Part of a small language model's weights.
Size: 8 layers, MLP 2048 SwiGLU, 89.1M parameters.
Architecture: RMSNorm before each block, rotary positions, no biases in attention or MLP.
MLP neurons of a small language model. Each row is named by its layer, matrix (gate and up: input weights) and neuron, and shows model dimensions 400-527. Each number is 128 + 24 x the weight over its row's rms, rounded and kept within 0 to 255. Numbers have three digits each. A neuron's up and down rows have the sign that makes its largest values positive.
After each neuron's rows, "fires after" lists the tokens most often just before its 100 highest values on Wikipedia text that the model never trained on.

L2.gate1840:153137130114122116145152122148112115079118158132131108103162140123108113119111116129143118117138125160168109164138141113143123114162143146115116090108169169107147133135118127123121105115138150081104129170130184156148103167145138143153148129130142137133154172109140139167108155125144095129133071091121158118142093097167105143120108114111184114104096111127186147125138095167121095126085
L2.up1840:144153113130123125113140168148117156143127129142166118130160160165092152124135121117109101155114126134125172143124112119151141116157125144127137101069124159138160132117118084077188132181168163133154118141095130144146104147137120167110093150138136146150100115140127162154179093119073121096159115105125105139134083093131129154152108158122118122118112161150159109108143108117120082117083
fires after: " ", "1", "–"

L2.gate666:134118124148177142157158139109151086103103177137138072151129148055136137127106124110136117111109119124107094151123142165140142093131130150140101102144151129131111133138128112110104142079078103108136118094125111132140114095157136125128134131110119116120156120124109119125143124093132120137155132209085112112137136103132084212130130132086156096144179142137137126131139133138146127105154
L2.up666:126120130154179146145082099119077127092113122091105104124127151129132101148135104139079140149138113129154185144115168180109121160112131156065156112130097108144122113149109120121124136127183048135097101143119147118102095137070131140162160110147078154096131139177150086112113126143121085131140144109158136130112124163101115110119145149095117076082123103145141140138145143114137165150134
fires after: "1", "2", " "

L2.gate504:116105130123118146134079148132126112133146090083133142115176122084116150137141108148154116136127112144122087089150126106107113112116119142153142122118161109095135150110094157151127147099144126134104108107151156132118139126173138104099146082097148126178065108119129116140149162155145136133092160152095116118128127136139115128108096086113147146179127087098121134137116136121128118113130
L2.up504:107155122169184138151151081173097120131123132128138141145106135133115106137153172139124093138159160142156151139130102121182130175133104138135116100097156130144122095118153098139142150123132125126184130114098141140125147183119121124138114120110133179115157158111147124124131149180109151112103158144161176125158114096110137130151140142094139105124116141200166117151092093112152135150145
fires after: "9", "7", "8", "born", "1", "2"

L2.gate1354:098102144133142126100152127087060124117154101095133126141107129091114111164120101144150128137170135113124096154158108117134125114128159138115128116130130154141138138141101113107136134101150127095081139157149094094099182100151158126119139146104152115164103124154123117141139123102168127135127150131110113180126126118129094153131112104104154116130130113117122145121129119113143137168082
L2.up1354:127111131089129139162137166114097172103151118084115137091141166169122117136133095129142117110112146143136146137106070156130156141118113113135115157149130140125140145135146136141121111146119117150124113163103104165152131151140135115122085148200143169123127163102143126148148133173111125105093159125133121123098154115122100139101141134144177123114103122149103130151115147152135134141111
fires after: ".S", " Jr", " J", " v", ".C", " F"

L2.gate752:108159134160147197100131136096093178137108125161145093131119081097162132131152155191099097141138107117120081138076093116113110170147131090111132097116121113137137097125092140085136100092094113172104124153172123120125104146119136108143158131145161124149124158135107146106167175114137126115088120156133166059157100101091096128170143165140110116125142115141102125073103110141134105163134
L2.up752:157146126157096140091134113118126153123126120079108117138147112129139130149145095131079142151117102113129130146099109157120153128089132135131120152141108174129149156129120110182154129124098144158130115139144143156149131128142139099119150146132125151096116117147133156128172186165134124119126118122166138097152137090113099090126129158145067143115109124112115105090123094138146100152123
fires after: " No", " St", " Andrew", " |", " Center"

L2.gate1196:127112136160119134119161124134086117130137133111134128122112107122114111143082140170122122159152122124125102107140121145148126106141105182131133111115144173115163147146131124116162146109116142134117140202124164134133130130150067135116127107112161156105158150119153125137138129101114121090125155146166134158145123149127128154146095127125106128107111114112194131139121127121171138133144
L2.up1196:116134175107141146114098135166104072093095163137140133132158140156156106109125140099108147135144131166141131113120137122126155155108122115131125123111089137103125150098132139134124119121166132153138107133141130118104158149124141109151173108127176142145130113125120129106132125101132128132122106120102163172106154152096136129141119136148121169137097157117108144154115129141091108137082
fires after: "1", "M"

L2.gate1211:137124097147146160147125083154122093194106146114094107169118124106083095167138119121111134136123118106105166079166137127166148167107090159144134142094137106126082174136126172176133139133103119139162101162102105106140104121101112160136135107120105116119132136137092138121119133125147140105137132099101161114132118155125147153113105097132200144141151131093102104121109156133118134152104
L2.up1211:090113154123084190114098124125120114119093141190113138115102152128136140117145136158138117063118137128114147168103160098145137126118099135154125147129132136111162089137131174110100161118126144125126151123102135121120144112118101127109149139154144109120124093138117130190117115146097120150100082082136109153112164116140163137079138117140163137156105130156104134141157177125142125117142
fires after: "9", "0", "5", "1", "8"

L2.gate1117:143123178148110140139141135119125131192111137123107167122147135120117128094114127164106116086116133106116131126095150147143095148140134134145086133094101118089093147180150163152107103141157123147162148145125138161144125174117110120125116127111057131141110109129123138129125132134134131110110110117136121144089149119139155105111151119148105112137130077130145160116115112119106094114136
L2.up1117:123148095162157105136149110099127161149123135153102126127119167108151127165162112110116149131126096124138162131126138125134142122146157148135171144112138124106142142127127101129116121179153149111135116148100156124122111113097140109119119131126106117140165144155133132135161137115134126112150106075108124110150108117139149171149143162111135117110132126151113114166125143164150096132140
fires after: "2", "1", " ", "9", "0"

L2.gate1873:154107126161121117107158127081143146146148110162128158123092129096129167148132153111125078147131157075143133124100142104126130162140142125116147119136135113161125127124065137131110113159147098105120162125128122159144166108135142137119138105100149105148122132092109106094147131108139120130109140139113136143154091153100138126164113129131147170159149108096108124121117103123123139120096
L2.up1873:128119092128127146144132148116097154167132093151156156144132152122138167129123106169144135121198151096124145143169107139156142138091133141137137147099119159115147135122132113119168087139140167165149147125160129100147090105136133128152121140109175130136106137130139132144117173179096097131133124118144117104171141138120147165108136110108110124153136094115102125112121165138151090120123
fires after: " ", "0"

L2.gate892:069117138103132103179113149170094111089148147114146138150156144134130134119156103113092086092074173134142129127178154103145092106108146117187167100113126136124111150144139116148123135098123117128123104114146079121151107122118098101167140119126104156114077129111155096107119135102116140138138162123138122116144173146147121117137118065105141118148144154125122121191095117121131116133095
L2.up892:133065094144151106093114144136137082112077113171103108072136107130119113176148145127105123142134125129122154093160152118123120167069122106134058120124131131116149111117144156126216085100141139072123120148139129126179130157118122118099095094140121113129153106075140118114134127094155113131117129098105162169112085172121094092153091089145129117198126174137132139122102154113107157149123
fires after: "1", "8", "9", "4"

L2.gate1465:098121120139170175102097142126101163163077133135149165150122102159136114092113123146126120116153125159132119123137136122139142166164118138115158104110156167137133071132122119099145119152141153124130108161142135088118132138144130132164138123081136160121095102145129122105108144128115132105114102152078132100189120135137142125124123160137102131105100077137118186133133085113114075137070
L2.up1465:100103141100119131130106134104109082149145142098119108117133152139132095139147123097087150168115131122110156144111147168133140163137113148093138103101108184137091097133106127134132152132170090105133113196084115103124157123115102103164131140084128149102151090173111110138082137134136094159160184115149089121151149125126139147120143124142128153101132082135126135095098074083109128124125
fires after: "0", "2", "–", "9", " |"

L2.gate1599:143117158123133122137137110156123155114085144116114150121119151134190097108081135123153128139122154153150083118114151107167128164115116119146098132070120120153147140131126172140170087135111145123121104112137132149135148152127126143146105119145101143131063114138094121166129109138150127146094095088129136072104114160136155106080145153151116150132119072135108122128147133115157069129118
L2.up1599:105114117083083151111088096141126144177111156103114184147112143131136132138131114156136104138102145134155117131167093157160084126156131137125081107137112110144126133136141062200160132143105086137164146110119141105117126144120128142111065118112106123136150134150144131154129153145160149104121115128105132133145135133172112160112141139163127123107177173101146102123130066118171126166142
fires after: ".", ",", " However", " there", ".\n\n"

L2.gate1856:145083139098123150163162116121158193108129122131132129126136146112117128112165124140138105106131143122115145133151102141158158129125163132187117091147117145138103130117121124173118082111106160140134113107108101084116093119149123150143124111107117138138139187170124136134183091151150116150134102122156143139151143147150102121146159122071158140096095119132087106117134130089142129137143
L2.up1856:126132082139095120116163185076110136157135083117177155112122110090103147133139125131116157112147128146121125128148125122141125126113130151100140168133061137081127127120072133115129181119168112109104140125113114133122124082124118154121135127096123128155206111124133153117135127159093136139115145142128105132161147110095114095072105148119107133141147050139101109161131132154146126116132
fires after: "0", "6", "3", "7", "9", "5"

L2.gate315:104108112117175110143168139100135180147131124139148154101142098102093114100117133132123152076134145132128128161140139166151108144077133095117116117134166121109129139110146128127122117128133165115143156121111090123134141142141101118108157110118132140132117123123153101057148132131138101136085134142130136110123154129079160142154135095115109099126130081137128149106105127129143124160132
L2.up315:116114166142130124118174101102148165138119097154124159160114127125123154076125134146099176079131145124116156133138136175114131138099130113090106119148123092123153130108144136165125127155143145149118157151125167124140162126127087089105177085102140139144133145117148112080118152134113131118135126125124136111109151143122128100153149133100089130121129049130156140099102127130136114159145
fires after: " |", " ", "7", " as"

L2.gate1925:142122183124143142137073099125085088089101156079098124120112154125145089119109120123111112140114145185091136132116137108128143132133153102087126105153158138089153176166133165120108109139061095135115118174163136149049103106117107143127132147149128112125133128161144155158133111158139147100133131110135146143136140142140143149119141151150100094107141127102146113105152099109115110107119
L2.up1925:094106153090164155195136135117087161164110128097153111141135122099120171131126086100108172150121114154103127179133161126122129089124113114076159176132140139115135140173123111159126148119103114144143164117104134047152114116116114119098111150167079168163144099171189143128123132125111167115182101095150134152171126166151174130153138154097144092115135142148149141125145149129100087120110
fires after: " ", "\n", " ("

L2.gate2037:101124125119140101154148103141116147139121111115158102129135122114142097141135109168150128115091123171086145130118143091162178125098146139128154115112168120155135136159170112128153137132093160150111154136133135152146177134137145127173206120115112141120077169101093111134155142127204098106087132100107133103184174134115118148058146109089107112167147094158065144121113144114161131179158
L2.up2037:127142085128120144135084096158116083131180192063114122120149172103136139126117150160141139103111143148099150142143161085129112092109148161094108104168090104153155107177158123098136155123141143097114083156124165138156145139135128141164140141079167132133163142119114115136095115133112161099123138079120149083130170100182156156122123105131143107125147109133136105129164142103127134136118
fires after: ".", " \"", ".\n\n", " (", "\n\n", "—"

L2.gate1378:122093095112140128126140147039145151117128095106127208164164112124137161124143133124105116127110127117141102127136105126141156128127176152143117120137130086116111081125113146153133127110100127114142142152112129151128085093141101125134171108111136150079057141137113132079156135107133128131076124077145122161133159108142163101137109123124114103095091103160137133120125177123118116127156
L2.up1378:123039106101113128166135116114166168129116124127106170163163124138112154103128136116107153129129132146132108147116126100141131099107090179133145135131147096085111127100136132151113155146085127080138128097134087130117106112131117140114133131140131110129099092163134080148159086108159077147115140116124125161095130120159164149134114109123096128146151119155132122136146182143105097133109
fires after: " |", " ", ";"

L2.gate1061:142159117118122134115090093145101175130146170145135157103181122144130117076133118126132132132118167101115096108174158128141092160130093094109138125095124102171124089164173172121184102083098128127098067102135155158140109159125150131133145116106106094124070147142075130159155080095187108119049081082107142127105135160121145113075143114121124098166122095111106123140143128129112126111129
L2.up1061:135122136135108146140118079097109119135115120093127170123123130109080168171120167135115126127178112129103129109130108150108109081172085147142112130116108133129122165098151095096085159091171130148135128129155108126174103093104147140121156097129125139093143076150122123149125110092079109164130164136146113121112108138125113114161109122131130096108132104117161118099062169126128136155141
fires after: ","

L2.gate1757:117145101161157127146137125126112138136135134120092134118137150122123135155154146113112117141130112146109155163152161111162135141135145108104136083102131111128155112165091173135132151133120110158120118139127120106153161126092086107128127091140125116166149170112101125098145107125147123129171126137110146128127147139094113170147140094106194144140108118168132153096126095104142127158138
L2.up1757:108126135171152132132116153092116159111133166140118120108082136095137130145136173133097125149100121168108138156151154150143130127154115128121162069089136133153164138180127140136109122133091067181122104126120128102101146118079073113144102124146097127147147156116095111090164101129098093113163134130119142163109148094128111153167136138144158134103138171152167113105131089112122136088134
fires after: "3", "0", "5", "6", " the", "2"

L2.gate1177:169119132070154139139162116111126132133146079141114168125099129113129148116121146145115083111163164132103143092155135165114103158131175109133093151089135127111185109120166163113119112115138123123155143119149140131141106137124130148153139107067119084140126145120095119130111146129141093115128156097135104142185135097164135124118078149158122110186102094135108129122100130136134109126178
L2.up1177:151109118082124117200131119100105150149133113135168170145165090118103186101136127123127103141131119073116103095092131163124106126146137161077145147143092101139100145102128140168081139115152146119127158102083143148145088113133073107148123129068142111112144121134107114109128148109149110148158166077087131103145160130160156147114109116130103119111149124107137105088112135165128049133112
fires after: " ", "0", " the"

L2.gate60:142118099113126135131175137146109154136124144135103163102172123097131154134147127121135119129133142133128115137136131136079120117108134125132163146145139134089151111130066131142119128097099129134113149109127147141152098180139137139117114144131161142124131148122090147142153126147121074165128086120120120119125088098104148147170093135131139145087128113160126151075145139131119094130148
L2.up60:139113139159088124141157107136128146163145163129141190162147148159127130141103144126067117119108117108154127101126166081160119114187115179161136115069124141157156123152134093175143155150124142120182116134151149076136125126113089108067154124125102117095118127112122141146130087094113139152119156111144111134166112121121094101115105088087142160114125122177167103125146110108108097146132
fires after: " |", "0", " ", "2", ":", "1"

L2.gate188:126091130146131152176123125147172161124111165150113171156127151105142108082125110138093106135118165139161106122137134135188146136091157157159138096090127114117141108108134128126159147130122126169143103117114130109146129125139140140177152093097145123119109102154086100134144131121136110103107136120131124175098106162153148111103168110114110170114102132123118144107130136112103108105127
L2.up188:131128165118145106122094150126191178142078156157088158134149127186154108091139079116091110146131164174121120129152141190137123154118139113167113120125095146112184145135135127095160118115147132160158143120145123109141118132129146122157154142117162129094094114148076110127151123115116123137118140116142104171120130147132154124109143133111113157093084119133083127101157147075124079090163
fires after: "1", "0", "2", " ", "|", "9"

L2.gate647:167134105092114171138127061092108131133177123133136145130114167141163147137145116132144113137144141108148121096133111085131099117117119193183130136069119131139091092144107140161156130135139172126155111129115117099154153128132120097160145115152131129137079176145106115164101134148124105147107103088130134127115126110149115119087142116126122127134143111144112108132114127148138111109102
L2.up647:193114122090115147112138084138139137103118140144115155113098192156132134101150100120099108130124138094126110093136098136132102120132143133136113176097121124132096128133175132141160122162141090140183108152129130093157132113095132104142122123130105108092073178119093114135123125155122135128141085091131157149103153127135139081102133094129098151088114136112102117142137132128120143103127
fires after: "2", " |", " ", " Succeeded", " |\n"

L2.gate814:062075121132161113123123125105131150183143068147139142154167078074130148133158146108108135130151121132105169150128107146117115114103115115174165128118119104151125119117117130142122156059123150145150162148111052092137125110097141101121147075147108128155117143125136125113156166133125135135140132104158125132122139135057112105138135148089124128150123051156109144124111171153149147159113
L2.up814:099114124142110148125137129127113175162157079114164140160143097134091139134137141128118147104141160118123132108109129130149140135108096141155138160102122093123105093123102137163135136122119134136138154147143104121131129106120134067112136125117116133130140130123115131148136159163131111134109114142129130121116104089108125105109111137123127113128129087114102134164124126129134125155127
fires after: "9", "0", "6", " |", "7", "2"

L2.gate484:117156092086145120147129120147149131143134108146132099118117117162083144104107161095137108185132152110086176167097158170119081095135106112091142115154133081142130089142150101113097117109154133149131137108112092160120127128135114135133108096146115087149120117125140088083129118118148156182116132106110130118128121111140129123116125128154119116122101115092156120135120093098118118140119
L2.up484:060135137126124131145114067153124134191151161133153142146130155133113094117156112139106134137163123105171154143103105147140104147133139111153141122113129192139128112128124165159139119111148134123167142197113135113117096114119166146141120163107166136121139112148138102143135164146109120118135132083126095102084143154080109162140112125149169057102123098191188152113130080151123131116092
fires after: "2", "0", "6", "3", "9", "5"

L2.gate1236:105142159099135199126137100125124148109150109099155159090144088121148107141100138165141129123152096133130112137084119124158118131102071115127138101121142133107183165158151158115140095130138176169104147129109134131070122142137114137098130118145142142162078127103085134139161160154130177112100107145132135128133145130130142157144120122134109163132108134160103167135138168131137124159135
L2.up1236:128142151097134180117106154132132163113153162117167165116084139105153094117122165113115136122154127120177123130124154126109130144151137066143092097101163200086131110141145106149132115149133150138123118148166117113057111114099145129132165122111131115103136116185157131136156106110107134175092115125136131127130127146089110160108123135116119091085135101149097141162149136137107129107118
fires after: " ", "9", "6", "1"

L2.gate1480:130082144100142155163093117115132151130161092134139111126159136121146068128166122143094122114108076132099136117123096074201125092131093120138146126146138135156119148129158155126166151065149139129140145120078079065147148129105123159143117119133126111129132102156114121107105120078112116117120117102124133216128155102168109158156141113115179143172143126156117135119129163151136128092115
L2.up1480:132119102150136113092095101108130107142147127093149087107200147153128151166151164132122121054130095090098174169142162095120112096132081079111118160118141119119129141117117153134107150138155129144100145130159111134107110139102088118097145124157130123110177135128120131117133155135087127161137132141147138136110119122096113105103142141129162119135157124152124142146141131099176105133096
fires after: "1", "7", "9", "4", "2", " women"

L2.gate1076:107158165130164156168144106166103120121164153162154104103131116169111156121100112132120141166154118097080120106118097111111104134119102168140150106110163140144096136128143125140063133143140115124106157089126109166126113140129116156146126140110105115155154133087156134106124143114142138094130145155140128107116093135123095113159115128142149125090121124130183153171115067111092138131171
L2.up1076:118114135067129134122186137101161194144144105137147168146124119164100133147189151137122134123145137111089113135145124106158117113103150138145083155100096128106120138117106102145130072153139145146131132125130083139147094108145142118106108166125135094163088113132125116125178124092111157174125098153130092131123133130131138109105126113121121110143145141138131113110133121137146131133165
fires after: "9", "0", "8", "3", "6"

L2.gate1550:138101164100134148150131103133132131096135112166086069153115106122122148135142139150144115143142149101168119145143124172169113089127134148116165103147123148113152168170135115158133141108079163145121113132159106126103109113127142123139166142125116161143111095154096110117125108138149126166127115133155124143111164132147138176185081144120117112145103107128119105124140131118151094153156
L2.up1550:097090108120144113124115125122142106102145129122096116173100145132144100158107156133151111154139160126110163127165148137120120108153088099155138149141165159129107143124084135153168145156101149167151088078131091103101114125118104149116116144129123100106137069155113099141097095169131106123154150121143100131122120157147136186115105120108133185091108145120125128127130099084150075113094
fires after: "9", "1", "–", "0", "8"

L2.gate841:116159138113143116144099098165138100122149130147115071110150117122143124158125082175121170129087099136133176147146133124156156110111126131095107097110136113120097130165141069153143128096120141137140135153119113128126101102143135110117140098108130165143136116147122093117124147147129167098141153131118166128131153099091080151181150136154119064153169170148153103119136085095152116148102
L2.up841:122141179095134132172129130158149117072077133152110066135174098123151106147124108103134121144116119145095149134115146144180143138158129092093084125143112123152127171170121164157113116103117117106113117140153140129139119131126151141145186099132136110110110058082121141108133109130149147120133140103099151102100110132130127167151103135171130112151100139069159151132130105120117107119129
fires after: " ", "1", "wald"

L2.gate1553:132148113113156178138125124201148174106099160134148074115147142103155164104125126128123103160097042130120127126114141126114097110120146135117143124139093092139162158180154163176102087086092163117124144117143102131168118134104124163173153142123090169125128119153115159174129096090182120110130096131131107091166144098143096166166138122114113102126152144098116117136122163110152129064162
L2.up1553:086136150116116119117140089120144107105115135121092097100159105130121109141097103065105149144117154130097155153153134122118146104152161127093123089125149144081131136129105115075131092143148100135102129154114113131063129147160123133123132148143134128148121096121096113138102101129112132146176124145144145143144116098157123133104133134130154142157119140136141134137169143139112161109106
fires after: " (", "'s", " his", " g"

L2.gate1083:121105148127132135127084111134152162129130182103136083152122116167159112125110112165101123137118166112133129105136106115107114126118136126141149125105132129158123122133169135146129104168100117122121068114136123092139093143150142160149075136087132095107098128154157128127159122130159151101155087100112158152099170161149115131172159091158127148108130104143127118117146102100136121142091
L2.up1083:131143170130094106087107161080102189132124118126108145092157121100091121106148089152116143107067136154117131146127118100160101139096133080170107138097130105144123133149176128081182129106126151137149145145077108108125127151119149123150093124107137124085102118159113132104175102100163171093124128111136126114148159152088145164101153109145093143144128133172126132118130119124122125109136
fires after: "3", "2", "5", "7", "4", "0"

L2.gate465:124113095158183155160135098135114158081124186132099127141084103130152095153131153133109088146100147152118061137164139169133124120116103166155105094083177202162135139170139128144145132124085122152128080179124148128150140153107101171126111093084140148171113092119140122149090143173147153112153129150155138116147156132126105157139165128148097142118118150154161140137121120096155126168084
L2.up465:124149127132187106094102120174122160090105135123129143130150052123151097085117130125118152131082135137105102146182086184131125146157129120103119123126167120156131147148120132148089096112146124121139110142155142138110135154137133149138145123088118110120130092125154136122172134120136136111115149126107142106148115122105126160147093152162098095098093142126159146126110124128136077124082
fires after: "1", ")", " "

L2.gate231:133092083167128117158161083140124108143167146163102142167135105147145107135138154125140072114118132096127148100127138095137115130116121133166119122150120144096130112112106208153151119124108123123115118167183142140156096121134129145115123104139120122160095126092140115144142126130170091139142125123138116163114107108115148114138141083081189170139129115132118183139110142133157134131082
L2.up231:141114089165131068117134050130129136147116143150088144119132135178162106161152159121126071064138161145128155083122141114121135121141089092169139106184096148125129128140111151154125123106157109109135123165150186149128110129107175088112148103153133137141125120091136132152153144113138118135140166107119119173085119136129120111143134120105165121156111112143132135148117144142176154117106
fires after: "1", "\n", "9", ".\n", "8"

L2.gate774:143135103150136121174131135096134134099111148150093076114160157132135107129154137110146169145083134130102155150110133115184151128113087140140127121096156168159094139110138098136118159162104125133174077120122111095169137079152104148169128170152120106120170150160129131111082127098119136119183127137139126135147142101142090157104110117170140126146159120126199106120119100110107134136110
L2.up774:180155120133152155091153125135119080096150161077160073115143106132112134097158126118102146132138104103174132115108123123094142111127126135153115136168167143099171115107112182165144132135092125141085147115124122132160129146103104103102142108132120150108094100121147118134105144151104117137138073146134124160108114138128106082140143132168129128099128172130150134136102163123138117156146
fires after: " such", " known", " well"

L2.gate1021:161132115150146121122147172107113151175147100106142109161141119118110157138143118160131139087107114084135090119077151106094092135097162138116180146170101114152144107145120109106129136094132138125131140104167076138110106118179108149097175105136153168126102111097119109102134120146121109114079101085130137091165126137123166112122153131134127115142121124113145135129090142166126114141121
L2.up1021:161121146146182129118156127101125152156115112101117090116125147127141109170133112130132146082114078132132144111118158166150119162107134105102171129136105149140161137139117131123128149122138146128146151138134114118128121116153129126073136104173139152134123128102125122094135116168119171126153129120154133109129134140138145136122150148098124153138117119117137146132137154134140131117115
fires after: " St", ".m", " Saint", " University", " Back", " Andrew"

L2.gate731:116119073138139123152064133166128144153119175146114126110162117115102143146095141120112116132117137139123150143176174152159106151069169124128151089136160128143138104141125132131156093073111143137100061134135121106109107117123119134166147083111116159143157090084109120108104126149132133137136122100130146106126155160121118131156119100115183097179133120131143128131131119121213139145095
L2.up731:139118156136131140130110098111123137093093120117114098131135081110137146110142103143111124164097105141127116109119113127126133178133140094094144092119118132108112177130124133117161135116105121122125152121128132098156086163134125105101097118194117100116119113117125184134159114109138144103156129075119113175132102138133119172137125096108148116157125137144095136075129138105115149121130
fires after: "1"

L2.gate1706:106089149097150139170168132139092115148128139155144111104135126142139081117101109186121146122139101148121088115119119136146110120102136159124138078125186148167110073126123116171108097086133105150132145140154153113129144113131134153114149110124157143154124103142139141085169158153164103087121144161144132085152083139141153138157142134095113131135094103137165159127136140124148105164091
L2.up1706:128117115145137144104150142119051149121077146152106095154117133153120077117124152166124131164130116150146088160087124160098100145146167180096128089105129153121186077118117123107135119085150109138109183154182148107111101134125161151154126115114132130125139101118151142122179130094151136100130104136111135119172084135134128147139120143135122121096088156139142152132143098121101069127082
fires after: "1", " ", "–", " Kan", " ("

L2.gate733:169088156157129109120144105125096148172137114136116118119148125130142135134111146130106129100096138179118145103150098106128112105115154177163139111141147105169081146115126169158133127117097115123139152126149092134126161112124133119136132111142110101142104095076111118054144150161133095084150161103163153127129103147146097099146139109164123140136162078142141146109101112114116116138130
L2.up733:094144163134145148148105113112098095132140173180169140152100086152128101130132119134112112090153142152179133120134166123149128130157142162097124113116185127143144128134147159150143140118125071128135088106131173085162118153103138129134140127105123103130167140102135101157115148092125116132145177130120149150132082165127126116145090100119135139164175171103142096167117090149144129162131
fires after: "-", "1", " U", " M", "2"

L2.gate1634:100095124160153119147150121114123106057148144146126076140149079119103129151119123102139108127095090120159119118091151088151107102109138125142143115150139149161148105146126149169126163119130155135146141133144153140174100143133111110096132122145134113139147172107131112159115144085174128158110115097128103107148128175136128155146179093152198108141106141143115123158110164113139133144118
L2.up1634:130120118120160116153138110107121131088136154144145110100136119129102145144160133125123063141107146107161110137115167130146095103097084142120147122148111128179135155130135109134084139135168100116119114118133148102131123129096106114094097151125100120133137158111141061155143137094154121128134155148132101142129137176106107138125179091134175105122137151135128092179135137132145114137107
fires after: "1", "2", "0", "9"

L2.gate685:107118099118151151142133131134139179178154155116153143123138121140110128105119108164159122084090143097124140097155134112097125100124107152170122144131102124102102145115139136144121120122115142115133142159155101139115100117145151139143149107132099114134083097164102128124146125099118116199082127130095148126121126119123108122135085160113138087120123116158079138137133143124139127104092
L2.up685:135116162115118131114103129114165107145111114152109155146141150118107108139146121093101104107148132133130131113140155106123167178116144129113144142108128135147121089112067152161110120148126063106122117127106145139101122099209130133132165081101153131142110142114133124118112148157095143125136123118150096143129101060167125062112111118116113146109100145110100116098101117126121134107132
fires after: " |", ";", "7", "8", "6"

L2.gate923:147143156136166145134114108200101151145126165185136133077126119150154122096116122176115148145132149127123086164136173101114136183117096105138126133097157124143174096127169142117159084106129142150129117152159113130129146126134134121144155141129177143142095166100075109152171124113185087142103099060122149094160126112106133135078140134137119108152115107141113144133123134132106096135128
L2.up923:100143139097121122132097137142112155166133121136149146133139101102131102097140117118190135127162157138140079101135116124139099091126134119110148134170148094123141149139123110119067118116150151131126131096069107114103118142139111086132108125130153135151077118160112095159125109063154054110117100110128129126126132134134114150151141119138145153129138125121145149152143138132115144100135
fires after: " |\n", ")\n", "\n", " (", " \""

L2.gate1303:146064124123149153176204157126124101133118147115108096104135079113096121144102129152121107135109120157121158126145137127122154111105130127140136079113135145169122131122114130105122118101096150111141142100109088123125119159134136172112131103120120098145155102105130125140176166126121116126069173124127142139140129123127083168135130115127145122157166110108148173117132122155103089131124
L2.up1303:105138151152134161133083157104118117157114134123116094140091104094109115118118074170134153146160137109150144143089107081124131181128156122117154092128161129138111137108124133147158099115112156140119114122115127119121130114120151120147112138172130120140149118181135138162154110126199099108169124143126079132130166165120137118152131107122172138106137106140103151129160154136103137095156
fires after: "9", "0", "6", " ", "1", "2"

L2.gate280:084097138113140131153144107100144122143089134132106134157143118096159146135106145166121121120128145186148114136129154127103126105037127137101133120157121142107149146134139146146124116141147115120112098142126088101172138121121127122118147127119109107126156146106133097184195127094151118155095134137075086142104123155103110142129159091160144108181170166131084145122096143128143124101120
L2.up280:065157094062128106125167096129106109157126165113117083134106105117110136127113135158138135141096148177128135145132120116142134110113126157108142091148151136174139118129125115165135122110147160129137114134128113115152124123143095130141139134102083129112203137095147103137130082105167145133107101140125130102133157127078112132160137137149152136110133142153151164146145134138131138128084
fires after: "9", "8", "0"

L2.gate1671:112128112100211141163156122154117152148124164152115085107156109091134134121131154193114127148119136109138103138167155121119129081080111185109153096124118165175130104163132121178096102107139133085108140137156111133152074139126117145144103123107109127156128113126139099113202128107130098119127136128148110133123141120098067183168099118139165113138121130127160144131102115129100114098117
L2.up1671:120167137105156155132130119112137125131125136181077126113162094137109101159124158138100129151086133135110121122140123117139127133108155149128139126135081154137162113134153141140172119131151134123104082134122171107136138106124116127132094132088184140135139130086119135117164160106115147128164150148105110148124134144088087112154147128155107137129132156155149171127135128159119136096132
fires after: "9", "0", "8"